{"num_key_value_heads": 1, "hidden_act": "swiglu", "positions": "rope", "rope_fraction": 1.0, "attn_scale": 0.125, "parallel_block": false, "init_std_qkv": 0.0355, "init_std_up": 0.0355, "learning_rate": 0.00705, "lr_mult_down": 2.0, "decay_shape": "cos", "final_lr_fraction": 0.0, "doc_mask": true, "train_tokens": 359000000, "max_steps": 5298}
MLP neurons of a small language model. Each row is named by its layer, matrix (gate and up: input weights) and neuron, and shows model dimensions 176-271. Each number is 500 + 25 x the weight over its row's rms, rounded and kept within 0 to 999. Numbers have three digits each. A neuron's up and down rows have the sign that makes its largest values positive.
A block is one neuron, or neurons of one layer that tend to fire together. Before each block is what it responds to, as a language model described it from the Wikipedia text at the highest values.

Description: Mostly verbs and nouns of holding or occupying a place or office, such as held (a post, a hearing), post, based, courtship; plus scattered word pieces.
L3.gate275:530465536475549510460511541469477531461495485498474506515468482509464502486508491450538490485501527542568488495497469505499554495516487536520489503504467520492510501494532479437461520502526514481506521516518473470479492499475542509509485500486479507534489514498448471477490512529490497531
L3.up275:482518548497515520478537499522477512516487493509483508519472510475468494491492477462486503500476520479486500534514534508436524506470488501498525524510529515486483525543468503512493507522467480501491482466465511578516504519539486498512510525466469548508507490492430476536496478463547516476
L3.gate331:508548497499514522531510542447468482501528487485462471462466471497518477484491504465491535528511525513496493513517501519489505506495521507439545534518494502537528525498523473482491517515507523535560473482536464522475523545500451525501546547576482562515494515505508495514504533499502514465
L3.up331:494534520479478503496483512470501540541512519549501493511514483505503445489496503489477495503508530468463487513477535515538496514555482498497476517507508500485496531493488508454521507522500532514522454532528531512496553520485469534469456503498454494493481512470510471526447481519503502463
L3.gate468:524535503514518522482489496484449468513490466491456485536509519511488510497495474508523512489492477518520497508462479548514473494506493517531487505530484464564509509514506500511452498484492513481511465487493513491498516506453516492521522488493504468484493471528483502496498524508509499529
L3.up468:524485517499538461496502534498474470468533500529492484525509541466515526447500523504491485510490534539507541514496513534463478538490499484500486537472514505540490528492580468506496510500452473488547547536485498477472502473457477462502527481548488501490468486516470489499507477563514530521
L3.gate560:493485495481559509498518546455538520540508483553458509527471453515505498487541467528477505500504514532499529526538517514507502480546524514495496535477493498506491474487533500476547499529497495509516507471531454526498483497490527512533479503486463486507478451489520496505496451504509549507
L3.up560:513585463440499525528472529482546471488489471491516497481448460484521521480492539450499540477492459542508501466540508532447480527501460489549465499488521464546486511485469500478472504500494471545527537484497499521484507477517458509496450500507517511529427537495467437474503492505488453492

Description: Prepositions and modifiers right before a date or period, like on March 11, late 19th century, in the first half of.
L9.gate221:528552522527528499557525504477514474551562537479531505510536473503509507492508465515493498554471484481508523481491503540526490524496505498495487487491503476515496523540562453478525531524470492492485503468489514481493493488533501535496504479492417522525474502544483469539482477521504466491
L9.up221:517496531511487499480507512510493502528499516464478487516467477484506507496496486454525502511489507505539522531485505466526503441503528529481518483488513556481503501501541476519548499503511469496508490526410522505499485467499492497514457522543494520486459525493500470549513472482532508458

Description: Plural nouns or plural suffixes ending a noun phrase, often after quantifiers like various, four or the following, e.g. bands, casualties, greenhouse-s.
L12.gate158:490526489517438483488503545511496478504476478507467488510476484549498499502520487497476532496516486510499522504476464570527510523500474496532500468445532446521521545487528440487503518506482541488530486458505525514495484510506504449456522524483532505499502501487482536502475511470488508483
L12.up158:488473522531530484506492511485479463496505494511523502521505480484487510450531524446497482529506516507495504502484539512463509510516519525525504548546519517499502460521443506515465466485460454501531506476505495476525517547482491525492514448473557511463506501491511512501509489501502513482
L12.gate366:536560459521520470474441503508477492539500491485458473514491526466512503458512523545487499497488509491500494525486488535553479466489507536506478484498471461470516456527479535489460474514524566527506543507507508465460476505514464498532549532565521513510465502493489515483500535453478501495
L12.up366:492520494472499540503513490483500522447507458500543517491506469477491545513483482478477513479528510480455512488555458493493506518538493529458518496521500465489516536496515565484463493502555456490499545492484526467464515529507520478549460523485473494529488508532496451485481478517487527473
L12.gate455:485533508543480506472510498519451472528476533573484522516494492457422516515526484479458509514472553502523499466520494462548504530498498490469504505517486457498523499488546517476482506528472482508493507560484490460473464486510465478498490499462552485528522453484492477488518499494523517502
L12.up455:507461489499478502516488512518499521515514524508502478505508481499490506478534481578490482496504541474480475519500509473509502498531461548537497485555508509520504506483489456538498498488473504514485490555498459465507482535517497519497510470502453499489474536513506510495489538479467469515
L12.gate461:502491491542487474467493498515493531544488513494455482511502511534522524499502518501492522481527465522520476513460475535523526472498507474536536476499490481460495505498513527474472497529527539520489510562468505489495508550529475455491509502501553470440485513466517505513533476453506501505
L12.up461:484507522504484498507479479466513499484504488509467472514494465432465537495502476520500504563491498495513493511463502533474467503480498507509482516505476482513535521517470529479472481483461533523522490535491522509502490520501497511555494481503492504517444476536533503468499493486533504477

Description: Plural nouns for groups of people such as experts, leaders, athletes and drivers, plus plural -s endings and name-initial Man/Men (Mendez, Manabu).
L3.gate17:509471492532513455500469554514483480550500494497491474517469502450485497474500526517501517532529537508500483510493469506491544472516519484494502496500484516496499490482526527520468532522548513502470503514477494461495439511530488481476502497532527496488509525505522514442508482524498515535
L3.up17:475478522504511435465496492506530484551526469574488506542479499489473517435505524554505531517515533520479516520462480471508504481527501475484512480507476518523528505484507521483480507512497502516501496527479474441492463519526456481454524512521494492464503533481500520503554488479486503510
L3.gate89:485492460528558479467467528513507538497514486489497493489479533502519499503554515498544536508504496529520496461508523497440477466465483486503499508482521504512526500469481511498459499514512465465507489511505506476482439509524519483503507462522484467471491497491535449497462528528507466516
L3.up89:489483527477518512498480513527499470496463493489484496502486488520490522498475494484495510514522535503508480498479504512504422429514512459488528465493486499518536499478472527461485467485515476496508485499511493500505493471497541521520532533522506461477485477499472518523514480484548485488
L3.gate215:516530520478513444494489500461506529526451529502529500490471532471525499487507503461518548481470577514496519498501543488491504466456518522480501480530518508490493516443513487508475485557492485470489484522525521530482541498492508489507522490505483524533492558477512500490492487487497512516
L3.up215:519551507494489486470519510485520476513516531476553499531497506490527530504531466472497491486487537559523513495516538518493525530444498540487532486533494506487488440464515511532517512557472525487515454495538504525476493525523501517525504461527494502519516486497488530518496514471521521501
L3.gate374:529539473500567503485496515510488504468477498486467486471494469491508545518448501534485533494501506498506450523524492498490473488499459470515505471492491494457507514534505499452513511477523527484479518492481516471544473508502495512531509484529568498451504493526490510481510489481464485457
L3.up374:506527489489514479490480515473484485536504429497525500508502492495482509564526480492475491457518500522496475504533511507498483503514497487485508471530449486493494525475482482467498531509509540478483501560556498529508475474494527473467520493531513533450548555553534493500456516512518506447

Description: Month names and day numbers inside full dates, plus "As of" and "early", just before a year, e.g. April 16, 2013; 5 September 1931.
L12.gate242:451504508494506498493481483480473463438509471526473488474526493539474473503462482512503518516503489492482516518503512515488460496525491504495484463546530488486493478484494513580455515498546506507475496476520457494501473514477482525505505513475509493500509493531490519508491506437486496489
L12.up242:492516538484502490512514502517494508511477558501533526536500516527501505514448513492543521505517513480507543487491490538575535484474486498535485473513529499530466488483500482512531529530486499519495504506543492464513494490496505494494454476533472513455515500522470496519491433496453490497
L12.gate258:488473527510492520490521487514471502486472483510504516517475517520497508514483483480456514470488472464478502498493524528497464484459541483498522479453513497552450514551495461503508505514499546472490518482497501498472488480545490469479493481500478473471487479499483470469517492483591496519
L12.up258:520485505451482509444505492526522555520522516497464504459515511517502527508508435461505513537469507508485519507506499517459516493487534500560513502461541489516488478492514512499545499524482483507479536499505501538500483506483511547499527476448449532530495490528495516536500495489502472539
L12.gate441:481540516501514489458518464508501492475482502550521522512520488527546488521480496558516470505492457502533538511509524539480487494498490492502481534476495563531511553512521534468505501542543510542531510497476506531509495475440502463488495485486496521552493448528495489486492514505510533523
L12.up441:558499476475493513442517479531469464493514453515462540506519561484502529495507529479529522481523496508487451488511497461480467483450510547513469489481510515505505519494529510513475514520509520522469493488546458517543502506528478497553497455478530499468485497563540490477475528470508500486
L12.gate497:529500494488505516489552501480507477503509492538431534515493465483544470488459463506506487508521496449496506547475513511494543519525548483462463511542507494502498542470502487512468467517470519471570448509495504533482496506527489502496453511467515512535518487495489517488463528517465484474
L12.up497:470461510498489490480517518512529504499540496530484495502510507528493572478467482441506497541494528507470491530482515517505575485513494533481507467468508515456547546511543475497534533490493520518477497490455493512521522503515488498494483530521503495508495454492465502556502497478515512482

Description: Mostly the preposition "at" introducing a venue, event, age or point, e.g. held at the Lee Theatre, debut at the age; weaker on "was", "to", "from", "during".
L9.gate467:464474495488491473465556499488525542502494511525509508506500527480513498506495509484521505478525554530502472489446490542500535482481478507558540489503533508500519539545531482482467460507509521469498508503515479514511509489498459485507500558460458500513483476500485504478520474481494496491
L9.up467:483457504465480440493536481484545475480499492489472529493443455532508470473483497531497515479543451497484518460524561520478508513515494471530496514480492518486508491535534468499543496489493532519501481459505500515519550529511509488530486501478493525432534511493470441497499499500510528519

Description: Time-period modifiers before dates or eras, such as late 2016, early 1980s, mid-1990s, plus first word-pieces of names in lists (Je, Ra, Rio).
L3.gate72:537479500471558493509536539469510517484484494536491527486511511477506440511531496485486530529425526497509468504492463513517478466508468524556448492491542506510494510504520481513541452496481494513515446440483495475520488490472502480498523517498551489515491482519502452483531487510488489501
L3.up72:496522491534546473483525535526477487498463514527522515481489501512472508492520465499515539533503551496486502493509491479514512514488479493500509496498507538525469489519479515513474492527496478478500476462478473469518542511504484486522455508472518444524500535528520507513523444507504487533
L3.gate76:510528482468498514488528485564457481489474491484508523526512496467565520482508519505496456502501509480501495504494513509527483512510525546503523514519517528434486506462507508516449456440514462461519538444459492504493496506502484538536466479470500490459540484462501503538474495498495490547
L3.up76:515462475498514551494487461498438514539500500496491511497552521487537497494506522471526523500535429518523500487516481470503500536501506489462483516512494485487471546489489471480495487471505453550482488483478513477508518495485491480508500498528509523514514505466516479501489516473491503467
L3.gate140:520516475513487534490540505513509489491514511528514502532517523505470456457503519488503475467509461483492503478541511477537506523479460514499506454552514496473464472478547488504506446492509485534501507474519485465479482500543527471520446511524545539433446505504529518554495532487500480452
L3.up140:501482520450506469489497505477492470479501518514518516524513513465438493500523503471516460490539495515522482510539499516545477512483491502488526477480471559466537534504550476524488496499513515489490498478484532471463524537495544476525464528500507508437466461467566528522509519499460514481
L3.gate216:520510511476539541556518504514492519493504492512526491509525481496496543492445508477507515532465491533490478476492519517476538445506494482499508510528480493522506489498492467465501537509490528476503497519507535470471515520491494508471523488497442529511501499490552501506530526500509449486
L3.up216:508511511494545494531512449524523503533495479521460535512505515475496483509508512524503543497496538454510495494477469472479528441512462519488507480517535490487505499501484476474554488486522523528502510479489501457513504498502460480473524441533445482460497532509487510525527530509525504522

Description: Word-final "s" tokens such as sentence-opening As (As of 2019), plural nouns (positions, works, Notes header) and because.
L3.gate70:542515491491510533506507553497481485493494521520476523497458491487453490509484495464468495531501509536532514520532458468476458483514522488493456511496486531499510491497504441498498527531507533495547458488540533495487487472495508568489551488516474513485508486496514502548504511557542550511
L3.up70:519470533541458487557522494518523488474492507526515521477546521512522515521483512499524481534496464472483489493501540463469493537500531518515507504491561498477516495490476507500487467501499476512498504504505463526522549482527555474470512456490505494496514496483452503501500513492470530502
L3.gate122:506483492514500525496511505496469502542457474494451515491505506529475542523547452515489537516548471506536490530429451494513449519468510524500545500531507505514501469527488472499465507438514501507535509487494489523476515509502509469516543466487540497501473482530540538492482528503519499539
L3.up122:482544472522503501477467519476497489515470526517482498499527552523446505498513506470525495457487500502494515457476457513462477498469458531483489500511540464499492515507510490528505507550475506458550469462497505481488496509510488529516511481467490531496520488480504484496512483486537522529
L3.gate356:488504516499468466497489526490486416510505519536458518564478509452478522501530481529491488488531478490509515515494476521503502454524496530492522495499484576491488525468562514511456488539455485488524507515491537521508517543498500492545532521546536479493515487509472504439495485507517498478
L3.up356:508504485511487552480505468479522515502500469519471480512497496461479493524567503485511521524522516493488502519516468499501483528494499510480500498512500489508521505504492488567451535520478459519458482491484493500525484515492502498556493499531492485508513536507474483466572490455543512492
L3.gate533:488536496506498498464469476499504477490542510512483488521505467494518533479522555530521533479508480478498498482517459527490490478469539467516508542518477506492513523522513483506492516537496506540525479462452447499494479547463486484491501476541519493500480472478516506490519513479556518538
L3.up533:463529551493527463496496516497502520564495502497450476532511506483499483487528519521504533447533495488507488535513487524501498499482529470522486545506466507504539497536503463471497500519463483509537467531526486495492482530461483467456498462510524470480457492506501522488503496482532502518